{
  "n_layer": 10,
  "d_model": 512,
  "n_head": 8,
  "n_kv_head": 8,
  "head_dim": 64,
  "d_mlp": 2048,
  "vocab_size": 19640,
  "activation": "gelu",
  "norm": "layernorm",
  "norm_place": "pre",
  "norm_eps": 1e-05,
  "positions": "learned",
  "qk_norm": false,
  "attn_scale": 0.125,
  "bias": "none",
  "tie_embeddings": true,
  "parallel_block": false,
  "extras": ["capped logits"],
  "init": "trunc",
  "init_std_qkv": 0.0252,
  "init_std_o": 0.0,
  "init_std_up": 0.0252,
  "init_std_down": 0.0,
  "optimizer": "adamw",
  "lr": 0.000478,
  "lr_mult_qkv": 0.7,
  "lr_mult_up": 0.618,
  "beta1": 0.9,
  "beta2": 0.95,
  "lr_head": 0.00909,
  "grad_clip": 2.0,
  "warmup_steps": 268,
  "schedule": "cos",
  "final_lr_fraction": 0.1,
  "batch_tokens": [32768, 65536],
  "seq_len": 1024,
  "doc_mask": true,
  "train_tokens": 488500000,
  "steps": 10563,
  "dataset": "wikipedia_en"
}
MLP neurons of a small language model. Each row is named by its layer, matrix (up: input weights) and neuron, and shows model dimensions 16-143. Each number is 128 + 24 x the weight over its row's rms, rounded and kept within 0 to 255. Numbers have three digits each.
A block is one neuron, or neurons of one layer that tend to fire together. After each block is what it responds to, as a language model described it from the Wikipedia text at the highest values.

L5.up561:126087132094085171118106136085147146094122119139116121148111186094105137092145095136123074098096128140089095139091112140106145135148161146138170124128135159083155105121081146100144170124108107147109149124126141133145151139126088152173148145129147127114157126180113132140148108155119165146136123128128104121102118153097122139072134134133115156098144122118114113150115131128117158120152
Responds to: Letter/article "a". Tokens ending in a standalone "a" or "A", mostly the indefinite article (", a", "is a", "of a"), plus word-initial pieces like a+unt, a+wakens.

L7.up67:182110094086117163079139128161138161150164135107140105160110141101108123137128160169143159091119123159164138115113146164126130121101164131182119139111144108099095192144150083139099128128151109116118094100154145098089157145149098112156136139144142112085131092141115133107129116159137135153146167137120142105112123106104123086101112094123147124147126154144125093180075134129096112120087
L7.up90:157144152111104108116152110110105135142163125120102135091142137108119141164133112120175106146103112135096096131122079085146120176111061173107174131142123129117110094102107127139068133089154127090099102124079120111147155135145085115119139178107146125128128076096082089117090095107134117137118109107149102105129130139099140154105107131140141098097134120114112128122122116168107130103066
L7.up153:160100123123083094154154126142142132147130120173139144128157137102173115116164153106130116082158129088122064136138099116124166136126119155124129157093171093096123182132111092098162145077147121123088134090146108108119094147130101094161153135124079094130100078120130145156129063170111125141163133168111149146116114129149124095166084096087113116149119092109126105135138182121137141082121
L7.up268:100122143091105121133125136103122122107133168121094150149149167109140083089151148127106128139093060110122111130140146138118115092142128093125150111159113110131128135173117130140110163101142195093156114173123115103123117145121111168123135153102152109069133125106156145144115119140152142122122105091155126077107122119152169122083107175134148161150121084136088096085096121138136106141108
L7.up291:168132096116134140115146080162138124167169111144156132125163157143117092171119165115143109142108148140098134127110127158147123139140158126144146150128098151123134160126110126159119157137170119114115103098137083103095115165147132125154133141088146133143118117112151130081147084112137103084117128131155141115099099089173103110136115120188163152161136105077121086135080132141132113134145
L7.up560:140135146131105128144108124123156143140148124117152137110100117110139111135150125124038101149170129135096125165097154126117120139096135081130154136118112154148127128101094123101115113141134112145155133082141139086113160126123116132127112103101106107114122111164177132144123147104144187135152179116118146122166137129105074147097123136157116137118141116103140088130146131158101139099124
L7.up762:124104108107130106138092133111128104152145131118134141129104164116115137132104190123102133120098065108131125119073110125125147095108138144113109146089124092149116136157117104158099133160114109099128104073148125101136079146110155145192133111160142194122126124098115128108123151114088154139152139117118164160164110115129130105148108136082119126168122125136140083144158158162160156109120
L7.up790:130131123091103124131066111153153140118127115133135142153132158093163096136137167107126131157158086093126127140102118129152132119131113118147127129139127140093128203190131096097099158151151156073084081120146114108116095159147085138075150203113117117130142110108146112140141122156148170104175142103104112105106150134123163117115058099063121112136131138122148119131113144105102143082086
L7.up806:113053097160109091141115130089133154149124147125153130124122107120142113155155134119102130113129125136101084115129174122131171105149167159134100164144140110087140102131085103138113133127138122139129139128170102131108174171120076165162101105131129143118157104190107073103121083137139123139135109118133109121157132135120132114148094150080146152125155094091149108200156124178132122130152
L7.up959:145132123110144163158147096101104128148157123111100122166113185060113126118146129169152142135159119129126146145111160127114083147098111167127124144117154123111133180106130120107125138111110149093159090076094140117153129136144088124144145118147128102079144124137146133126117150124161133106120110121100090139113131107091118102110116161112135129152132117163116122120088146151155126103090
L7.up1549:076104100116118131142111121107108139145138121103132139094155153080107131112158133136126110165148174136124140141139134116157154113135143167153101114149136151153136125142175161115165126134161070172106105152148102178087145135130138132142155160134134111096144143130117086141116145158121147073143126125133141129123121102120153139097134136094111116132109136139134102135118126115145174096117
L7.up1640:147117141081137149115082090123104115159161135113130126182132159130097145126158179092116130111141070166105130133080110123109114104075138116164156130139143122102138119101120132169077130109136145101167139096141131078105192161140140164101146131073155120118153098119147107154110179114138152129142177148161189119139099136128152117107099127075100123139124168102155160150121117128072146141092
L7.up1645:101166108118150118136116130122124142132138151111110136112155142118115087138081143119157098131124074163128135114136102121147139112122110176122097154165159146101139071098120185124172105114141098117153102082174129132121156126122090089118106160117170126107119154138149131144117130115084185123137152083144166154122111127116131119130155142134125137094127108116138105174123146109120089158117
L7.up1682:092150119085136161119108132142155142158117117085136169085106150139143125100110146153146136128119132163129126099118122108147150098142114165156140157127110139119185091144062074092137120143178120133106135125151146091131108160145121112161106129108183157114144140159078131091101098154149146144131091125171123126126112140098062112141136125094144149135142128118137163129144099126124139149150
L7.up1860:177111140121111068137139175113131157129144111111167147170144131098083110133138108144072136111151094137103119115105121146158131092097182118158131150155150133146157132101136119101127142090127109176098123104113153104113151167151115146102126092118120130111118138114103125136124131125178140099178128155138114138126108113151134125148131166166101135148128124139155110098157123108125134163129
L7.up1896:151137109095151120130132102185103162189132124103139110162110156117085134121153181111092136136127147137134131128100148130090075087148138157146143150138151116161157177139113095140051104138119117153145108121099120107156142164129118148153093106092162114107148126108089112142124117123122131155128125138129148105142151162127096134109140140120137120127136146149103147136109103149110122138104
Responds to: Indefinite article "a". The article "a" mid-sentence, often fused with a preceding preposition, comma or verb into one token (in a, of a, , a, was a), in narrative and explanatory prose.

L5.up1039:128180138119118138107093103128127160104136158093151182099117118132157107141159129147134122161138140166145099121104068134095158097135113127130122098159146128138157133117110137106154139166089129123101175114131104154094128123125146127146095153142150128098162110096144144127112101092203150125101139106127153111118139129148133124127148088123120131100132125122096144134108129101104118104144
Responds to: Verb after subject. Finite verbs, mostly is, was, are, had been, placed right after a subject name or pronoun, as in Henry was, who are, she became.

L3.up759:155154145120143133122133144120143104117167116105164150160113079156122114140096128140149138125088108162135115159114164105089118127111139131148112151151124116145123156106111121167131150102063117064147115178116124086150152154136125121108123101109148179099143157121096126120108135114145065120130144099142122127095145145149151111125169124061150129167141127112119123099102114134108091121153
L3.up1108:104154120150162134104136131136066135149144148115158126122175092138121065091098168132082118151102131132149113114102118132119133127131109138131103145145098111117155138124128110140134157105142153057094079189127094142107109153116147128128126161135142139126152131089168119139101115135160134148160131113095127140137114166119141153109130087095143149104147096125139114129167192149137135149134
L3.up1302:094107135114116131103145132112128129123129098148154123130157120170148128098102134108139153136125139136095102127154140101134148160118125149157089134167156146107122155123103086155147182111114174165142139179121090069147116176141109108132138108103123110092147125144127121154093143144144125142090164102099140157177144188112112172092131095123126134095108136142140107128120138098075124134139
L3.up1425:121113109122142103109134147116111128090141174117144200171158129068129105117119122092093113143123137104117120118166144132084122102106129129148079167108118082141146197137117099085099135105108111111111107161144128132121088150106106097115120113144140124101171099146093125155134089145163113125128149101127130112166114128099150116120145118116114103133104136133147087131106147132096082111134
Responds to: Auxiliary "be" after subjects. Forms of "be" (was, is, were, has been, can be) right after a subject noun phrase, often starting a passive, e.g. "Purunpää, was delivered", "were placed".

L3.up273:175128164120080135111151150135130118128091160115092167118115147119103146107116156091113141128137101158107081140104124166110110119145130141165127130174127127086149140106105162139121133117128129153161086120143120130134142143141132115101155130101113173099160087146112134117094141152149113141110122162140166155143135079106133097146106121130145157138142087117148158137126180132157146151137
L3.up842:182093109154135135139109146098134159188133134088144135103123141103098107115117140118126106093128083119073089142126172133114117125142160160131131125150141098086159129132117092092161147144118098104120088108132146097112119145141097137161095151113167139092115112184148107147113112164111118130126120087151147115091116114110118123119146125127137154141141135114123115147150141155136104114119
L3.up1257:108106089130098166083122146106107089108127186097137174173130138146121137099150141094111146108091149126093132107129159118110097100129175118158121139131150142096101143136127157147071138184143127148128038107143128182151111135097122096138143105068118116149097143131109128107136088125159115112135097133121112100113126111107087138142061118130121146091109073136128132101126118124136098132164
L3.up1404:126132127137142144148105142124135108126173147134115155153113155132118128073112081083125121143168081170157134145157114124114139151137079133155098143139114162119156120123144092123139153125150115102127077126144086125116125126119113134166114176070124140107137095136082091110125101165100141118121083080115132100134107150097095151127167167143130111084146082155143122150128135156146094141127
Responds to: Indefinite article "a". The article "a" (or capital A) starting a noun phrase, often fused with a preceding comma, verb ending, or preposition: ", a", "with a", "for a".

L7.up16:139123128147118146119146111087096121114122096078093162086132135101116153136110090132140163137171173132086104132108150118097110135149138131111119152162105125166175109153134075142112155157129111127121073137119111132143095125159105147117108121110152190103112119108113105111127105130105155121158134149130142104136118132127133102153129104143152122110128102142105157139132116088130152113104
L7.up94:098144119157107122105133110138114152102150129145121133142181137160111122140110156115163134113149159148136126128092127163101096113151138093134080125154174096128136127106127139112182113156135106117120101125123128135113117144125129111093123146135138154078111100122070146122108161120137096152125144136100111115172128149177121124133164118141117149160140109111106131122125078104098115166125
L7.up98:157098128153127162099148148130143156116109122143085116120125117160119100130162162139105137113134111136128118121079155147143134123131111151139109126145137140095118155128114099143146169117151173104097142127098122126108110131111121105099157102132088102105131132126111079123111126172110097119148117153094141119124108123086156131131099086129146150094121131139159156131142145114117131193101
L7.up457:112128118141122127115114156089098146112150146090123115173117105053166131182089114113106144127124117156156103109131114112150104137152081171132146158137116142102121151112106147099132145137142096100141145112108149135137104128183090151140127187137106133074124181130092093098119078109142182159158096120121149140097142140070139138142129127122143132101175151127157124162109130110174138114119
L7.up533:141137156147121119190133145138184178105123169130120172161120097132129126144105168118123133178102078120132135134119120143163138093146104151141116108172120096173130118119108138097134148102124122116134177091125066109140128152142128119113130093151126118127129139132141093131106092107142150085105108146102172155141117177095138152118095089121112168089143118097150101169110134096125154154083
L7.up636:100086130111120151156173123162120108153121152127137143129095152093152138112122137109128124143143098135128118171096130121108098109157108149128146120150142131158138134138105112152102160139099117104129161095127096124114088122141116135158141105158114145160172120087104104116118147127147161162092152130085188146137180104123161124146150137100127173094090078125131122144106126150149144151116
L7.up853:102105151145121069146107143120116153088144115155097159116133168116103148148071094146145141162158124156130090106120093151102170163128110134133126150144152152146153094173119116120159143148120114150126101132136125094146146144102098146099125106109111130090130144148112142109133173107173160129112115117190127122139170124114092155105125058145135103131125175130124141091173150093096103191136
L7.up934:101155112104141112121134126127056158110155171118121147149139133100149106133148153126092125202158114169109100123153172132128132125116121116123138154140136109126116141137122138135108126140105144150122135118108099092142097143098076140138158142145139138072119142162116125128107124124140118152143145094153155107139114103105123136157126082081154118139116112140124147117140169143116136190108
L7.up1154:120101125146146134122157131117114154114182156121130108189141123135120113133091112093152097114175061133113104158128144112148131130111130133147112109120118106142108126130092112114114137091131122132136126146144093130147098149158099140144170154176133141062129154150104140186126138136163132141103112105124148160120138143136125093118140073092126117108126132120133107110124147099115109148076
L7.up1192:121160183105123160112150157140147115147131125124094114171132126103107114110152129118153150163105159141099139135169177168099120145171105130176120110147150071109108125165177107114133148118116110138118129158127120118142102124146114117150159153137105141071125101133136110082121122134117108125137131127140137141080100136141131125127123110111139146115124194141120144153074115102113143142158
L7.up1213:055110141155115072154142109149114148087115177102105116118151120143124085126101159131105147183110116157124067142107117105125146089111153135143152133135117175164119128139132140102147152096104114081132108145147081099127137157116126136103130122167120076082139168140114134137132168147173158135076115124101149135152100154122079121145160109130124122090113130104143123162142119079135100139089
L7.up1257:129091094135157157101102113177094171104084111111178152112111141129093126057155114153123134141129093126110161122134094103144134156138106121139116133153128097156135098130105118117113138059124132130124114119142134095129139139130117137120126103135148138094121155119136122145132124122133133115171090139137157136159140134118122072114125136138154132110138094123099116143127129162109131115102
L7.up1486:082137116137083132158113132180165157089083120132118106091166122093072132140115114144108129098147136117122145114138095153133126185144116130141159098138120151155144138154109095103147167118102151124115100136123141124143109119085103164142157114118130126074122100144141116148147128101118129122119157131114155100110086185123157155116138160111070147142121133136136085113182159127142143116136
L7.up1546:105131136121115099139108122172106113104080081175159142122160163133160121120156140163134136130147117093095161141150111164115142157076105105162149190130125143130142156125093125135139170120151154114114097096157161086109081147133082140084138153130114117096148103122125121114110143159090078139119131149096128129134177132163094117134120065128114099099137123099098131144107098121091165104099
L7.up1561:096122163094112082081112123093129091124148169105110111169159140121141146084131096096110115092136148126130135138114119110133123151153181127117149115165103115153108156149105122154137120112110140144185103146122100115120160135151082120182094147149149143092139139104131172096156110141103161100112153102200152104104086131092124113143135106147119115109128124144162074164132142119147169098123
L7.up1716:139123138141157147152137129138118127107111122089105123159135112126174121105079161167146148140152118117088120095115115132134138110151161133067144121138089110152145145110115134090170118137154157090155199112142104123091114127132143138150122155076149139135119144154093122097117086117122121144093137143104091084100145138097128132147103104129126155089124137076144089108099100147143141167122
Responds to: Forms of "to be". Forms of the verb "be" (is, was, were, can be, has been) right after a subject noun phrase, usually starting a passive or predicate.